Weights of a small GPT-style language model, trained from scratch on English Wikipedia.
Size: 10 layers, width 256, 4 heads of 64.
Architecture: LayerNorm before each block, biases, tied embeddings.
Training: a variant of Adam for these matrices, 202M tokens, 12323 steps.
MLP neurons of a small language model. Each row is named by its layer, matrix (down: output weights) and neuron, and shows model dimensions 96-223. Each number is 50 + 15 x the weight over its row's rms, rounded and kept within 0 to 99.
After each neuron's rows, "fires before" lists the tokens most often just after its 100 highest values on Wikipedia text that the model never trained on.

L5.down969:50 51 28 61 51 37 65 15 61 28 65 42 70 59 44 80 61 43 51 65 30 34 43 37 21 71 57 46 72 63 60 29 44 47 39 75 30 60 32 50 23 35 42 41 49 58 55 76 51 31 35 48 36 52 58 36 64 51 57 37 59 17 76 55 13 35 63 40 71 58 45 49 70 67 35 55 42 44 58 47 59 39 32 37 37 61 35 50 43 44 47 28 48 48 30 79 47 77 66 44 71 65 47 63 54 40 52 67 55 43 41 58 45 50 31 38 43 94 72 54 48 67 48 48 67 61 46 46
fires before: "0", "e", "ed", "1", "et", "m"

L5.down562:23 60 36 41 59 43 54 43 47 40 40 91 60 67 82 36 53 36 34 37 52 47 52 28 47 37 48 52 53 44 67 65 39 49 40 51 40 22 49 47 68 64 91 65 77 53 54 50 44 72 55 84 36 48 61 53 55 64 66 62 72 30 42 40 64 40 49 67 26 52 64 54 47 34 53 59 46 45 61 37 25 51 53 68 55 14 75 32 54 30 89 60 54 49 56 28 40 14 63 41 40 71 34 64 57 91 41 45 60 64 64 54 48 63 20 22 63 61 43 43 18 68 36 25 45 52 62 46
fires before: "le", "am", "ch", "x", "as", "en"

L7.down417:81 41 68 48 65 69 58 37 25 36 34 78 85 28 21 34 35 42 38 30 65 53 47 53 84 48 63 48 51 22 48 80 62 33 45 53 46 60 52 57 66 46 33 59 24 34 27 57 78 55 49 68 59 55 74 55 66 74 28 49 40 67 12 58 54 64 59 55 72 48 62 67 48 47 58 72 38 67 24 52 54 42 39 47 64 39 45 51 27 41 41 63 37 46 60 45 26 59 62 37 35 13 36 55 59 55 43 31 73 62 45 42 53 29 55 57 53 77 55 59 58 46 72 22 11 49 56 67
fires before: " ", " the", "1", ",", " in", " a"

L3.down954:62 67 37 54 09 73 33 63 33 46 45 77 51 43 65 17 70 52 30 26 61 58 48 59 71 69 70 26 47 64 40 59 21 28 59 48 45 49 48 28 32 19 47 62 50 39 39 36 21 18 46 65 53 58 51 23 49 72 67 67 37 35 43 51 31 58 52 64 44 77 62 45 45 63 48 36 45 44 54 63 36 47 34 56 68 57 71 70 56 40 22 49 46 34 36 58 88 57 65 72 60 77 63 52 84 43 45 39 65 41 55 59 44 58 53 60 57 74 63 62 45 43 34 50 52 53 54 31
fires before: "9", "8", "v", "ik", "ie", " G"

L7.down630:70 35 56 67 66 54 35 42 60 32 24 90 51 47 71 43 52 36 53 50 69 59 44 41 67 74 56 23 34 63 62 58 38 34 66 59 49 62 30 58 47 33 42 55 59 50 50 40 60 59 46 85 45 47 76 52 16 64 46 49 19 57 82 54 69 47 47 48 68 38 40 52 35 49 61 73 11 62 45 30 37 57 42 41 51 47 53 42 50 25 50 11 41 50 38 67 36 52 25 35 43 35 55 59 64 45 47 39 40 59 48 63 50 56 48 57 73 17 52 46 52 39 58 59 58 59 58 44
fires before: " the", ",", " he", "e", " it", " S"

L5.down146:31 59 33 59 36 38 47 32 86 51 41 57 61 75 57 62 56 30 40 54 33 55 67 71 37 43 44 61 62 76 47 20 29 51 35 36 65 82 56 46 34 47 56 48 51 43 36 54 67 70 48 41 62 39 44 46 43 38 29 42 35 56 53 55 72 30 28 35 46 33 59 74 44 37 48 48 50 39 60 36 46 50 50 47 59 59 47 51 46 42 66 58 29 52 78 53 23 90 85 48 54 63 38 46 52 42 27 46 61 61 52 37 64 44 66 40 44 35 58 49 51 61 34 34 70 46 57 47
fires before: "-", " ", "ul"

L5.down81:40 43 62 42 64 25 54 54 39 13 35 51 35 55 51 32 41 53 04 65 47 34 63 44 28 64 63 53 40 58 63 47 46 44 36 29 66 52 53 45 51 42 30 51 49 71 36 57 47 54 66 61 41 42 51 73 61 43 48 42 39 86 52 41 55 64 51 82 78 46 27 77 41 50 56 45 52 57 55 60 48 42 33 41 49 75 41 71 57 71 16 48 59 53 39 87 28 46 42 59 32 61 67 50 42 54 46 51 81 61 53 46 51 42 62 40 70 56 82 27 57 50 69 62 32 34 73 19
fires before: "ure", "ur", "ist", "ic", "s"

L3.down48:45 39 29 31 53 75 41 40 60 34 45 56 27 47 38 36 62 72 54 52 40 47 47 48 35 32 46 80 45 65 43 41 63 44 40 43 71 49 29 61 48 21 58 60 58 72 24 69 44 39 56 82 57 33 48 46 38 23 01 77 56 57 43 49 56 63 62 58 40 50 44 59 61 43 52 45 54 55 40 70 51 47 61 39 42 25 53 33 35 39 47 57 43 57 60 80 41 45 65 31 52 55 76 36 37 40 74 44 67 50 22 36 58 51 44 45 41 53 47 51 66 45 39 38 68 82 54 11
fires before: "le", "or", "um", "on"

L5.down922:51 64 54 47 70 48 59 39 45 62 53 47 51 61 07 46 90 51 41 73 54 66 51 76 73 54 57 15 42 71 48 31 45 40 36 84 54 41 35 42 65 38 49 51 67 40 77 30 22 46 40 30 35 33 44 50 24 72 70 54 72 51 46 50 20 59 17 53 45 59 51 59 66 41 76 72 47 50 34 55 46 29 64 46 55 21 53 53 39 37 40 33 61 57 30 29 58 53 67 74 77 60 55 12 52 63 44 74 28 24 68 52 57 48 33 61 47 48 51 59 34 58 37 16 41 59 21 57
fires before: "-", "ce", "f", "qu", "st", "port"

L5.down510:37 69 42 54 74 61 33 54 60 45 14 54 37 66 30 66 43 47 46 70 71 36 52 66 21 53 56 69 34 22 33 71 28 23 38 74 62 76 61 63 26 51 51 43 30 24 37 48 32 40 61 61 57 40 65 70 08 31 57 40 58 59 28 40 81 58 44 32 40 63 20 45 50 33 63 45 72 57 51 26 43 73 45 49 66 68 23 41 57 69 32 56 41 53 69 61 40 20 33 46 23 49 52 58 48 79 32 57 62 58 54 30 72 50 56 49 76 56 51 61 65 69 73 34 51 36 26 43
fires before: "k", "t", "ch", "ound", "g", "ied"

L5.down527:46 61 63 37 16 70 41 68 65 45 65 42 48 44 73 47 78 32 40 62 35 39 45 57 43 49 49 52 51 25 22 27 35 51 53 45 55 40 56 42 33 59 71 19 43 58 48 63 18 53 42 59 50 24 33 41 58 71 44 32 65 18 55 58 58 71 49 78 56 54 93 57 51 61 99 32 38 36 77 65 51 22 57 52 39 55 49 57 65 58 55 28 58 35 13 45 59 67 44 70 57 53 59 25 43 51 47 54 54 39 72 74 57 67 63 52 43 51 40 52 56 49 51 65 24 62 44 56
fires before: "0", "9", "8", "7", ","

L5.down53:48 47 43 59 72 64 75 48 61 23 60 38 45 66 41 45 26 64 46 74 70 66 75 54 54 51 80 69 71 18 31 60 38 53 58 60 55 66 75 65 48 34 42 31 53 47 44 50 06 44 39 69 50 52 38 37 48 27 61 26 41 46 36 25 69 32 51 27 57 41 47 45 43 43 55 34 56 53 24 46 49 44 51 40 48 60 32 50 10 37 40 76 70 43 35 65 28 44 61 69 80 55 41 41 71 55 49 55 60 29 27 64 61 61 60 49 72 42 49 44 45 50 64 54 43 65 60 51
fires before: "ame", "cted", "ct", "a", "ge", "ctor"

L3.down22:35 26 57 57 04 96 40 21 23 23 72 62 53 47 44 40 69 61 60 40 49 68 48 45 64 70 70 34 49 33 26 59 33 51 38 57 51 56 77 48 46 35 43 42 20 29 79 19 38 39 46 73 50 61 48 33 59 46 49 65 69 22 49 27 38 60 60 35 49 35 64 44 76 25 66 63 50 54 51 37 49 65 64 53 25 38 53 53 59 31 57 65 58 41 67 48 55 62 63 53 56 45 59 53 68 43 75 65 70 78 70 54 56 40 55 68 62 77 42 63 35 59 27 19 47 61 45 33
fires before: "-", "2"

L5.down1010:45 37 44 44 43 36 60 69 77 58 40 52 41 46 44 50 57 52 29 71 45 56 48 54 19 28 17 72 52 75 55 52 45 58 38 50 47 53 59 51 67 56 37 38 46 58 38 48 36 54 36 59 63 40 46 35 48 25 59 65 37 47 42 24 44 46 53 33 39 29 46 72 52 75 29 57 56 53 33 57 70 48 57 21 35 55 59 42 34 99 36 60 54 39 69 53 42 55 68 61 34 59 62 45 57 49 25 51 61 60 67 47 38 95 55 73 36 54 72 60 78 63 32 38 44 75 43 32
fires before: "th", "le", "ey", "it", "or", "ction"

L3.down975:49 25 28 37 38 70 48 67 38 42 46 64 62 58 47 23 40 43 50 69 48 43 41 43 57 66 69 64 39 46 58 45 59 35 61 45 53 55 48 41 28 40 95 57 65 31 39 50 51 45 40 63 50 42 73 27 56 91 32 51 51 12 46 62 55 67 22 54 36 83 28 63 47 32 61 45 48 36 38 35 35 71 39 48 43 63 42 77 41 64 38 42 51 30 12 59 82 35 42 43 41 48 62 50 69 49 35 65 83 42 37 76 33 76 54 42 56 42 57 73 48 44 56 43 57 44 46 49
fires before: "9", "8", "ant"

L3.down709:60 36 45 46 49 25 26 62 21 90 33 45 56 37 42 45 61 80 47 74 38 61 50 65 52 54 46 61 67 77 26 54 27 51 54 58 38 56 59 65 42 54 27 34 51 38 33 18 03 51 54 38 52 71 45 37 46 42 60 59 45 49 40 68 57 32 25 51 66 47 60 68 68 39 34 53 70 61 33 63 70 43 34 70 44 71 39 22 53 62 40 42 50 35 39 66 58 48 61 44 52 64 52 54 56 50 86 42 42 29 37 09 83 74 63 62 33 42 33 40 71 70 51 46 78 39 53 70
fires before: ",", "1", "iam", " |"

L7.down260:78 19 29 49 44 83 61 39 45 50 45 71 38 34 66 48 52 47 34 49 65 52 48 30 07 46 53 32 42 61 57 52 40 43 77 64 34 23 68 54 64 32 51 50 40 24 46 49 62 42 48 51 74 66 58 48 26 42 41 70 31 62 43 50 64 43 30 48 74 34 70 50 39 59 47 53 28 56 60 43 38 33 42 45 55 62 56 73 33 46 36 26 58 60 78 20 25 56 36 74 69 32 67 65 65 41 59 52 62 72 47 57 48 55 65 39 42 21 32 28 48 41 74 60 51 79 42 59
fires before: ",", " ", " the", " he", " she"

L3.down676:44 55 67 63 39 67 79 66 58 33 43 67 61 44 67 49 27 29 38 75 65 45 34 50 24 43 61 27 46 54 65 40 47 46 32 42 95 39 56 38 35 61 60 24 55 46 73 68 42 51 62 57 45 24 50 54 36 36 45 42 45 44 44 73 25 87 46 46 81 31 52 63 58 59 99 66 45 37 48 37 61 74 51 47 43 52 39 89 57 45 43 35 56 42 56 53 54 43 57 34 66 63 64 36 38 44 32 59 31 30 65 51 54 40 61 50 72 37 43 68 64 51 50 14 70 60 71 27
fires before: "2", "1", "0", " "

L3.down591:55 40 56 29 50 49 66 52 55 40 57 35 89 49 60 33 56 60 52 53 52 58 44 68 33 49 20 37 58 62 24 46 17 32 29 60 72 44 44 64 65 57 41 65 61 47 28 35 00 51 64 67 34 57 44 58 35 74 52 63 49 54 44 42 61 29 36 42 49 41 54 57 41 49 71 55 33 43 43 76 74 45 28 47 68 77 56 71 58 31 09 41 57 67 30 29 45 43 52 67 51 75 54 43 71 49 36 14 62 28 63 59 59 48 71 71 44 70 75 48 18 55 38 50 74 66 47 43
fires before: " |", ",", ".", ":", "–", ";"

L7.down685:51 33 41 44 54 35 51 43 57 49 39 65 21 30 55 39 63 15 38 61 47 48 38 35 81 37 38 59 86 52 65 45 30 34 50 49 56 73 60 58 88 66 63 81 49 32 09 65 74 37 46 66 64 78 31 43 59 52 62 43 67 61 00 53 52 58 63 68 33 43 67 62 39 47 48 45 33 40 58 70 43 33 67 67 76 07 47 72 51 68 44 47 37 73 57 37 21 30 41 68 18 53 56 41 55 41 23 48 65 51 70 46 46 44 48 58 70 58 76 44 47 64 49 37 56 72 57 63
fires before: " ", ",", "2", "1", "ton"

L5.down442:36 28 78 62 28 57 79 34 69 39 40 55 23 65 41 48 43 52 22 61 50 66 57 53 58 45 39 62 49 38 48 72 48 47 48 63 41 69 48 23 76 57 53 54 52 68 56 65 34 60 65 76 23 67 58 44 64 57 40 61 57 50 46 48 52 62 39 53 55 40 49 51 64 58 59 57 59 36 31 60 47 40 61 39 51 97 66 73 36 29 39 61 65 38 52 71 31 52 52 41 73 26 42 35 20 43 48 58 56 64 34 73 60 35 42 35 70 61 21 52 68 53 72 65 54 41 21 39
fires before: "cted", "ct", "ction", "ctor", "g", "ad"

L3.down332:44 56 36 42 66 38 31 52 30 60 66 25 86 43 32 36 49 48 79 66 47 76 46 58 56 44 48 46 51 55 64 62 47 33 51 57 60 65 37 44 25 47 66 55 71 42 54 77 76 36 51 38 52 55 68 50 62 51 19 48 39 64 79 33 53 58 50 28 68 54 99 73 53 24 46 53 55 45 45 36 53 34 43 43 68 61 47 42 43 42 39 71 57 47 48 39 46 61 31 50 58 54 54 41 49 43 46 78 78 66 52 34 40 40 57 40 51 40 46 56 50 48 60 50 52 84 46 71
fires before: "wn", "per", "b", "cc", "pp", "pen"

L7.down170:40 55 44 35 75 57 41 32 54 37 67 42 62 55 92 53 40 26 48 50 56 37 53 67 43 66 58 51 15 46 50 61 33 50 64 45 73 41 46 43 56 41 69 42 86 65 56 44 91 44 44 64 52 58 16 28 28 07 49 47 64 34 48 43 59 45 28 74 11 73 73 58 38 48 21 63 52 40 55 46 60 27 42 46 63 29 60 52 36 35 55 48 37 46 65 61 56 68 57 61 62 48 39 46 46 66 92 29 72 59 56 60 48 57 46 38 57 70 29 43 58 87 45 32 33 24 76 57
fires before: "ed", "s", "es", "id"

L3.down835:34 28 29 68 54 38 58 51 61 60 98 36 58 23 58 47 14 59 68 39 39 62 50 70 81 53 58 54 47 50 73 51 61 44 37 51 53 48 71 33 58 29 40 60 64 45 52 57 59 52 24 64 55 66 27 38 53 24 23 55 35 30 61 52 73 51 28 71 16 64 41 46 60 48 36 65 78 61 26 38 45 72 73 38 30 47 55 46 65 45 37 54 43 26 69 48 62 45 47 42 41 27 91 70 45 13 48 32 43 32 64 35 18 77 38 56 49 67 65 43 56 31 13 35 54 50 42 64
fires before: "d", "or", "im", "ment", "s", "t"

L7.down677:24 43 54 49 39 34 58 58 49 53 44 43 50 42 78 38 72 81 47 57 38 65 38 43 35 53 33 46 44 60 51 50 24 44 44 59 54 58 52 47 73 58 78 19 62 65 53 43 14 38 49 38 44 40 44 58 41 54 78 47 39 46 63 37 61 41 69 51 34 50 52 48 44 54 45 46 39 65 66 67 69 34 63 52 44 39 69 49 46 51 40 48 56 27 59 49 44 62 41 43 78 55 68 24 46 56 47 28 11 35 90 65 44 66 38 50 68 62 48 52 34 61 40 26 59 56 46 54
fires before: "-", " |", ":", " of"

L5.down370:50 51 49 63 33 66 55 65 37 66 49 38 31 49 65 52 23 27 39 52 63 53 54 55 46 49 32 43 49 48 78 49 63 46 37 44 40 39 60 44 19 52 33 82 36 47 45 82 37 53 51 58 97 25 24 45 36 46 47 63 35 38 74 70 73 76 49 25 64 56 48 49 80 31 56 36 14 46 35 35 45 43 48 63 43 32 54 52 34 38 78 40 39 57 63 11 69 64 46 79 58 53 34 63 51 58 59 44 67 26 40 57 41 61 36 30 65 45 50 57 57 29 67 31 70 67 47 56
fires before: "ed", "s", "ing", " that", " the", " to"

L7.down810:65 59 33 48 57 49 37 54 57 23 54 51 56 44 47 59 61 57 79 30 49 41 34 51 49 47 57 41 54 37 38 66 47 65 39 72 43 41 53 51 56 58 38 46 31 50 50 57 99 38 57 79 54 34 37 61 39 40 45 45 49 38 72 37 31 55 44 28 52 39 82 52 46 37 72 48 39 81 54 66 60 51 60 67 60 75 29 43 48 65 23 45 46 45 56 44 59 39 43 37 58 59 45 59 10 83 46 58 45 36 58 67 52 45 38 64 45 47 43 42 44 56 41 44 51 55 65 47
fires before: "ed", "ing", "s", "et"

L5.down117:51 49 20 61 54 43 45 63 40 36 32 53 65 51 38 41 55 47 67 53 36 45 77 35 50 52 64 63 66 40 49 48 67 65 52 64 28 46 51 48 41 81 58 30 86 28 35 47 62 30 71 54 37 57 46 64 52 64 94 67 24 78 65 41 06 44 76 29 43 50 46 56 64 44 57 25 47 36 66 39 52 42 12 69 53 54 27 33 54 71 61 61 43 40 39 72 26 47 28 48 45 52 64 71 67 55 43 51 67 64 14 44 50 45 70 30 40 75 59 48 26 82 56 19 81 64 56 44
fires before: "ber", "m", "wn", "b", "e", "ople"

L5.down350:56 36 28 35 67 41 28 67 55 44 43 58 38 59 42 37 79 65 32 47 31 47 64 30 52 37 53 33 48 72 27 42 38 56 60 41 39 51 52 69 40 86 35 30 44 42 40 49 04 45 51 58 23 44 78 60 27 18 61 50 64 40 57 65 41 70 51 61 28 44 20 38 64 38 78 60 41 55 52 47 49 73 60 07 24 79 50 32 47 60 64 60 66 51 60 59 47 31 45 70 37 54 44 56 59 64 47 72 24 53 64 40 70 63 40 57 78 41 22 46 59 56 76 52 39 44 42 23
fires before: "t", "m", "ound", "re", "ch", "r"

L5.down113:60 58 64 36 46 57 53 48 33 54 51 50 25 66 66 41 17 45 28 58 44 33 55 62 61 45 59 44 30 62 89 60 64 74 52 44 84 46 48 34 54 55 37 37 48 79 55 68 82 41 49 46 29 41 24 61 34 67 32 47 54 25 33 48 55 52 59 51 27 47 65 74 48 53 34 75 24 39 38 34 40 22 66 42 46 45 57 47 46 39 67 56 47 61 27 52 82 33 53 48 57 54 51 45 71 55 39 37 70 62 60 69 37 45 53 25 40 71 46 20 41 53 58 52 49 58 53 26
fires before: "am", "ch", "x", "le", "il", "en"

L3.down717:55 31 65 30 79 81 61 58 54 38 60 67 52 29 59 61 28 52 56 82 65 52 45 38 55 18 67 25 65 71 68 62 49 36 53 36 35 49 44 42 61 48 47 48 37 63 57 34 73 43 44 43 50 51 33 54 25 71 31 46 54 10 30 57 65 34 39 40 68 46 37 46 46 74 69 43 50 43 19 53 45 46 69 33 22 50 62 72 54 24 49 74 42 44 31 71 26 63 40 42 82 73 55 40 43 50 55 54 35 51 34 50 69 37 32 28 54 36 50 51 44 67 80 46 60 49 67 65
fires before: "0", "4", "1", "2", "5", "3"

L5.down249:60 25 60 51 37 40 65 58 45 39 28 44 73 62 35 54 55 72 56 44 32 29 68 69 41 55 63 25 46 41 49 47 57 68 73 47 49 71 62 59 55 40 55 43 82 43 38 50 56 46 43 27 42 39 63 82 46 54 53 49 45 20 34 45 44 31 36 59 23 64 53 48 75 52 61 49 54 51 35 44 44 29 39 43 33 70 67 22 61 58 39 23 52 49 56 35 46 69 54 18 56 61 37 75 46 41 21 41 84 73 36 56 33 85 39 50 70 48 55 48 25 36 59 42 61 79 77 41
fires before: "an", "ing", "p", "ed", "e", "m"

L3.down712:61 50 55 79 55 73 43 20 43 23 50 63 28 40 47 57 63 52 69 44 48 60 36 70 24 46 48 24 74 47 84 50 27 54 24 38 55 51 55 33 36 00 47 70 45 49 45 61 52 58 48 58 37 51 51 64 33 60 42 58 52 42 45 60 21 59 38 28 46 60 83 52 34 71 54 64 17 47 23 51 52 61 58 33 54 49 52 60 74 34 42 47 39 28 58 47 83 50 67 64 45 50 71 55 52 58 32 51 71 54 45 54 63 23 62 47 80 76 68 53 56 38 20 11 65 54 48 20
fires before: "1", "2", "0", "-", "i"

L3.down479:66 46 77 56 53 45 61 83 52 36 81 46 64 38 54 60 53 48 53 68 74 35 45 33 49 64 64 64 48 66 49 37 65 51 39 52 25 55 42 45 82 26 38 60 57 91 50 36 04 73 44 43 24 59 61 49 40 59 39 52 58 47 38 57 38 26 46 58 76 50 21 54 72 72 19 43 33 56 29 51 32 54 42 34 69 27 32 50 36 26 51 43 54 68 24 33 36 58 53 20 32 56 45 57 50 35 45 43 50 58 66 61 69 56 55 45 43 38 52 62 49 42 39 44 20 33 33 61
fires before: "0", "9", "1", "5", "6", "8"

L3.down488:47 48 76 72 62 47 53 40 50 61 55 67 53 77 52 58 33 52 62 41 40 34 18 60 20 38 62 42 53 58 52 35 09 40 64 46 52 43 48 52 15 48 84 59 28 56 52 24 38 54 53 53 29 85 38 59 58 63 60 60 31 55 56 40 44 77 24 51 57 73 29 49 47 71 38 64 75 63 46 70 46 30 53 38 37 45 62 49 31 35 47 40 44 47 49 47 76 56 72 42 61 35 66 50 31 60 29 33 49 59 62 56 43 38 31 64 56 55 68 36 90 76 34 24 48 45 52 35
fires before: "1", "2"

L3.down925:66 36 52 46 37 25 34 41 59 31 37 32 56 21 43 50 54 62 48 33 19 51 35 51 38 46 64 40 44 68 85 40 40 28 68 62 69 27 32 23 29 37 57 47 78 36 34 40 37 63 42 50 67 42 61 01 49 25 51 50 43 67 39 76 64 57 48 43 44 31 46 62 52 52 59 55 88 59 40 60 60 43 69 43 50 74 20 59 62 60 66 64 54 41 50 60 53 45 44 48 31 30 61 44 54 48 46 57 52 53 24 53 41 39 64 41 59 42 57 42 61 44 47 50 74 68 27 68
fires before: "ess", "or", "t", "v", " /"

L5.down614:62 51 53 60 57 46 62 50 72 51 33 49 54 63 37 87 32 25 27 71 54 69 79 62 54 57 53 01 32 91 46 64 32 50 47 66 50 83 43 35 64 24 58 55 66 55 50 56 47 62 55 63 56 45 55 42 23 50 66 38 42 40 52 59 58 44 26 45 44 62 53 46 65 54 99 66 36 49 32 49 43 44 54 48 56 62 39 52 35 60 31 49 54 63 55 51 35 61 57 69 61 60 43 67 34 50 31 58 66 59 44 34 27 40 67 41 52 30 37 49 64 60 27 00 55 59 51 18
fires before: "-", " ", "|"

L7.down555:45 77 68 54 28 72 56 46 69 26 33 33 63 38 38 33 38 30 67 70 76 28 65 41 49 71 45 31 41 51 22 49 57 45 47 36 80 36 44 46 34 68 62 57 70 38 42 47 37 44 62 59 46 55 44 70 28 34 75 24 47 47 63 40 65 42 38 25 42 44 33 53 38 36 63 50 61 66 51 34 57 68 30 77 42 78 70 53 46 32 36 77 55 66 63 37 31 70 45 55 65 60 49 74 26 53 56 45 59 33 44 27 60 43 75 38 56 49 58 78 46 32 72 31 48 62 48 50
fires before: "ame", "ied", "a", " The", "\n\n"

L7.down464:82 36 50 58 37 38 47 52 50 36 33 34 83 54 70 61 33 22 50 36 56 54 42 63 11 61 55 59 45 25 53 65 34 48 49 44 33 47 80 50 52 53 41 75 41 63 46 39 99 60 55 46 72 64 69 58 42 46 44 66 42 48 38 63 48 35 25 49 43 17 67 45 42 40 44 42 39 52 59 41 59 57 35 34 39 38 46 71 47 52 56 30 63 42 31 46 37 60 48 73 57 49 39 57 33 47 51 69 64 67 37 41 14 64 63 31 61 56 55 37 68 45 47 60 55 41 54 47
fires before: "ed", "s", "ing"

L5.down981:29 52 61 52 36 70 54 44 45 58 57 60 66 00 56 51 46 46 44 73 38 64 32 52 40 54 74 41 25 49 54 54 38 36 67 68 44 44 32 17 42 55 41 53 50 64 51 56 60 43 67 56 64 35 27 42 55 77 53 29 71 61 82 23 62 71 19 59 45 56 49 52 58 42 37 36 27 52 49 56 76 71 46 37 48 67 56 77 29 22 42 82 49 69 56 55 40 70 34 54 47 53 55 45 56 60 73 61 72 72 53 78 54 55 37 24 57 47 69 78 54 54 27 12 38 50 49 34
fires before: "4", "5", "3", "6", "s", "ed"

L7.down372:60 41 31 44 48 52 43 35 55 38 56 31 58 69 50 39 56 39 11 49 20 40 50 44 50 16 61 46 68 42 44 43 41 41 46 57 47 37 78 41 71 63 22 34 65 68 36 31 99 38 87 78 29 51 66 25 27 66 42 29 38 58 63 37 06 72 52 49 34 51 62 42 47 55 60 51 51 61 52 67 75 49 36 46 27 77 59 47 67 55 34 40 56 33 58 57 45 79 57 46 20 64 42 62 59 51 46 50 42 59 73 58 48 49 39 33 54 68 63 71 42 46 40 37 34 36 57 60
fires before: "ed", "ing", "p", "er", "em"

L3.down84:70 51 64 38 68 46 49 16 33 39 87 59 64 52 41 50 46 45 64 62 62 54 31 78 33 35 35 48 69 47 49 56 34 60 68 47 36 72 58 34 50 47 34 60 47 56 89 45 53 50 48 47 41 66 53 77 69 27 52 51 46 62 65 52 41 45 73 70 78 64 87 44 33 35 53 69 51 70 53 22 52 70 44 42 65 46 58 92 63 47 51 44 61 74 29 17 22 40 54 50 50 48 72 43 39 52 33 73 51 50 44 72 58 16 35 40 30 46 43 62 51 46 43 64 64 54 37 69
fires before: "er", "ent", "ers", "a", "in"

L3.down349:74 48 69 54 60 73 57 56 62 23 79 40 69 40 48 72 43 64 66 71 41 41 52 32 41 62 56 19 41 74 52 56 37 42 53 62 51 56 40 36 49 45 46 55 55 31 45 28 35 79 72 54 29 34 52 51 62 67 43 38 40 48 42 51 38 44 33 74 67 40 49 58 66 44 40 40 46 39 56 57 48 33 50 55 54 46 61 57 59 21 35 55 36 54 34 44 38 70 42 20 74 28 60 60 31 34 60 41 92 51 56 68 45 74 69 39 46 30 50 74 40 51 33 37 36 48 59 50
fires before: "0", "9", "8", "l"

L7.down386:57 18 38 74 58 32 48 20 23 60 41 84 43 47 44 39 65 45 46 50 69 56 52 42 51 56 54 40 61 63 74 60 57 26 52 46 60 52 43 50 35 54 46 65 50 50 19 23 50 53 54 46 67 38 58 67 14 47 80 25 41 55 42 74 64 32 36 60 52 75 41 75 43 42 45 49 23 48 35 51 29 44 51 40 72 36 53 50 27 46 44 48 52 38 63 32 44 64 51 46 45 32 82 58 58 64 56 30 51 41 47 68 82 73 71 45 38 40 56 46 71 46 72 42 57 89 24 43
fires before: ",", " he", " the", " she", " S", " it"

L7.down897:57 72 58 73 57 51 46 36 93 37 52 54 47 69 43 79 53 59 34 59 43 60 66 71 57 61 52 29 54 90 56 56 33 43 40 32 53 51 50 35 46 40 61 53 52 46 44 61 00 33 51 22 48 52 36 50 30 46 65 47 44 29 61 53 65 52 20 32 56 82 38 66 77 57 99 66 43 69 70 55 34 52 74 56 42 42 48 51 29 74 48 59 50 55 43 50 41 56 72 51 70 52 37 49 28 45 44 62 53 49 83 31 42 55 55 39 44 38 42 50 57 58 36 17 43 56 56 32
fires before: "-", "|", "ce", "===", "ar", "id"

L7.down539:35 37 56 47 57 33 60 60 46 22 53 27 37 63 10 31 54 47 67 38 33 36 57 39 46 47 26 31 53 78 53 37 76 28 60 60 47 39 47 44 41 38 43 47 65 60 54 56 53 41 47 53 69 34 54 42 83 46 70 51 32 58 38 47 64 71 50 58 50 49 22 58 59 56 32 73 66 68 50 50 38 58 53 68 33 53 66 39 71 56 57 46 44 59 47 30 50 64 30 77 49 33 43 82 48 78 35 48 36 72 11 41 27 46 27 40 46 56 50 46 73 13 47 12 58 43 35 65
fires before: "or", "ess", "s", "–", "ional", "ress"

L5.down570:44 40 44 38 59 57 41 68 12 44 41 61 86 61 45 53 68 45 59 46 62 79 37 46 21 29 62 60 55 53 38 31 39 63 55 61 46 28 50 39 60 56 12 63 69 58 67 41 60 26 33 54 54 63 64 27 44 72 81 41 33 67 74 38 61 70 33 38 34 48 59 39 68 41 51 60 54 54 44 53 50 68 32 47 55 52 77 45 77 47 60 44 60 35 57 25 59 58 71 32 59 51 30 53 15 55 35 64 65 39 54 29 47 50 44 68 62 39 52 60 43 51 42 60 49 57 54 51
fires before: "ed", "s", "ing"